Weights of a small transformer language model.
Size: 11 layers, 7 heads of 64, vocabulary 16384.
MLP neurons of a small language model. Each row is named by its layer, matrix (up: input weights) and neuron, and shows model dimensions 32-287. Each number is 500 + 25 x the weight over its row's rms, rounded and kept within 0 to 999. Numbers have three digits each.
Before each neuron's rows, "fires after" lists the tokens most often just before its 100 highest values on Wikipedia text that the model never trained on.

fires after: " |", "\n", "|"
L6.up19:464486469517503544481490497511516489489472505485482492491492490527483516513548470499476484511464489505511494498444497508541542477516489453465511484484506509460505466495505520478498528451527516448492494520463484506510479478489515508501505522430512553510496502515478480549465496490493529519502497451475514498448539571505502518513478499500451503485536553488484496453475464543478498467505507490463537484526476471491510512502563486473498495464476507479499567513508526578504473530521499528477499499526469516521528512526521496468499466506535483493532493448492536507515481500550492498522514481477514507490482487515468496504486500454529504468492466500555518518529511506483479519472526477491507490486494491521468496501460484524488505494511516494501440490490475496464496545479511

fires after: "\n", "|---|---|---|---", " 94"
L2.up261:477485480528538477452518492472539509542549471460471494524526479505482468507517479460486493492520513516488471487490515448483548509481486517498500495497495477510525531475445492504483512474534519465464468508507542571488495494495476471490544516454479478551468503540502512513494465528471500509479546534499519473495511502480467499520456487500506518521521536525542512461483504513511491478484515524543523478524498511484507492511518517477475499492477452521475455489505505479495474509487475502427510503500469518519517520499560494513417449503524484479497523481487520553482519487502459533507512490539449524532519497482514468459463493509513526491492503492504514502544506508476494483485504453494458476514505480466492485508515538523519484513528474505489489435481476488478537540501452

fires after: "\n", ".", " ", ")", " No."
L6.up780:487514527463498523518523501445512495490469514519477479504499482534511514523489496522526509496502480520514491505522516530485502494489532459491531551502532480501511473537518486509523499470460501506446485467513494470497524488505545498484518491496484512509497454472474473504540493508527444540481526516483535517487501494509469460505514509492521470566501553496474530483509481500492534509491510458543525511480522475474440457510535471515484527495519512529499461506529498479499509481521427484488509505526449502556554478492507514497451468490501517514469487486512491494439541462492465544556533476551547483521495486515512503478479487538504504492529522511480552521469497495461428497481454472502466466479482497517508530510532480555477461535529480505524504499492526513499503504497455

fires after: " ", " at", ":", " code:", " to", "\n "
L6.up1273:457537488512496494450503501526515477516467491512493464499530490510515527503499510464475543459452527510501510488513511493460549503485490490502495505469566505496502507490484508522489504499488539507513490547527467512506479490534507478569467527450483507520482466468501467528489511511484528444510501489516538477527498541490490469479527506501493500506528493503533541472480490478481485490534500519536518509506501467504496527519524509463493474517532502528506500514535541566498545501542482502488476478552523511512492474497518445494474491533541534483506496491476486538492528491489547484513510498454466518495434485511505520531458517504495511475516527437498483483528499508518448501455477445511487477471513449509488499489471515499525469547520503482488511493536499521453507481477486

fires after: " |", "\n "
L6.up816:519449542494508515500486483531454495475490478519511490536482468489482448534487528434530521458522508535535491493471483538485485496499539483491509519453520471492560461496464529472545472492496503507490529504485477529507496479456500514543486498469515500519480497511476505521495512503454511494540510523549509499471520479507517496525506476534487519518491544491428523554525504518497447559484463497477486496511499492487492542509491506493512514490503490487492538474478502516523541509501513461466536527503504521505495461500548493483448449508499484518540482502550504482468499515489512461566532490512491515480506493488470507525447500455495481467500473468514551507503465517473497501548536517466502451507481520491509470471536513481501492493533503494552528524467473490513468497490500

fires after: " |", "|", " Party"
L6.up1275:473485493516520530525487516472509478476485471496457445485493498527508509498518495471529528451502497510475502523481463544486516453535534508543529553491491540449517454503482472504490544486519502545474489499491507494493509517530507498516520504460505471515475437490495551513488505488481536491493497489494488498502545505502496490523481441503487478517516504486449517473531490538463505480508495507491473437527523476499494499485515480514544458475477493496502557516496506486509556497504478481506517487530500515503524483445500478516456527496529487494530497466530489491475490477482483491545532462483486504499513518523510498535487487466519492446494452512514472514516482493501488466438493493548485504490486495484455498493484509514484499458540497477499502529535479516481510459501520

fires after: "|"
L6.up1337:442504530481487517511496495492447507519479494470516477526474497482470511538491435469487479523474514538514500496494486456536511506513486504568473497536562538528507526533514506516485468523493487510458505466512490485500498516508467538495458494457496508456480487502487474524485532519463460529492497483526490523525541535506543482472515449485471500449542490570469498533531497495508482489469526548523520516499500455488506480474538524496483491517515498488477501479513527511509472455510510558499511502535457479527559520515492533497506513463526505502489520513495513505522493500503506452534509500498474474466558511476518541499509523527500516518515496514504499496461533476484491522504520488551521473473535508489523524540513499507536505489471508541463512464497464545477503498494486

fires after: " |", " ×"
L6.up617:462503494519504527494479499523462439521494512489524501478486484495482459538540514466524503477475532519527503466495505488522504483528524498441466481515518586532521487501520517482487497498482501491484523511456499532504510496486467530494508499489514543486467493487531446527515492545479516559531491515473489528532533493485467481504481503525505472493518489491496464515516484461511514476496493524535511544522525521499497516509500531465506471543445550511491522480561520536508476461533494499442513496499488501550475525497493471502536498507478469481530487515490518494520481481517488500513543512502530492499528467472469501529525520528503469470493531482481501485482522498509471517463519522536511508485528502510505475492531526552476529467512486479522533463509488497481531501435453

fires after: " the"
L6.up778:512502521498463509460496477507522520509458467466540444510443503431523527519508470491475511498465490511520502488509516504523511461541511449528500529522511524497488496481522519508476486480447495465499493499496501557528502547501463545507491505524499550519503491504484464541530502521535479508526477461522522490547490463565479479473507508551505459487527526536486550482466469516484476477483484493515505523467541443504484518487474470482518530443470511474511513440589513460485458424518518511475528512517490498530526504474500514515507489482495528498507506469525482526485522512499473475511555498510487504503474490504501506527476490498496526483453487503477556522476486497504484457514501504499520462462504513536501532497484460491476501530531513507482493479463481480478551542482497

fires after: " |", "sters"
L2.up533:482462509522505521498519514517486501494505450481493473505507526522515507497497462492500526521506469529457526484517459488487527466493500472512490519524512514511504508501496490531539460499514469488477517464499464539500510505508493538479487481456506497478456473480507504513495512501496505480519488500532521501511496461485485469473492528479447508490506548445492496500487534514476519528505493496465523476525539490479491503503539512510479473516552484527466511493548514528474485502501515488494485464487461530549523487483509498522500503459519503487511541495483474470513507520517507490502483482536508483483523563497517573510464451532471476495495484495521492458480498545505507490479533516527484508522526507506516518520538494481534454474499489539508523514517520455509508512480479

fires after: " |"
L6.up985:429503530494510493508473469496454467489520488546538480517468498529537455554468464503544520469482487509464509516503518520484510441513510501507491488474511524526478476476491523493468490481499494504529518490511525529509510529515514480556501507476481477415528525532459497491485487476534493534497512491521517460565522480549509474501525477502474497486448504508492541489495483497521411481504471470469487491549495501533485491503523470483502552508501532536509566471500477501519533452521504496496480488498510510508480463503503542486491475500572524490516502482510463494526497487497518507519486482483491502484480528540450508456507517503518488512513484492502477516515495492529497572519481524543505502513523481554509551515534477471511504509528485513452517493499489463477519505470535

fires after: "|", "-", "\n", " |"
L3.up1649:513474500504499528505503505513475487520531503456497507484525501502502458492476504516549520480508532492480473513489471489463573478483477539475509496520523520490562481479465495470474475482493522520501495470478501483507491557528447516483502466511505502518491481497478557468457532502451489491497524514492509505493495523524462494495516479470501494519472526500515492498520484502502505480452551526488492491487535514506521541499506508477521490485521490450469482509509570479497477539506511526501528496482495504515540512546489471488490497481504476515515495481515477507510469485530484499520536511482510512472534508489538497542505495527533520482519528456452472546499482520492484489514509466488520486515525522474486530501494506516470506470462460525507494426493521481454475526481503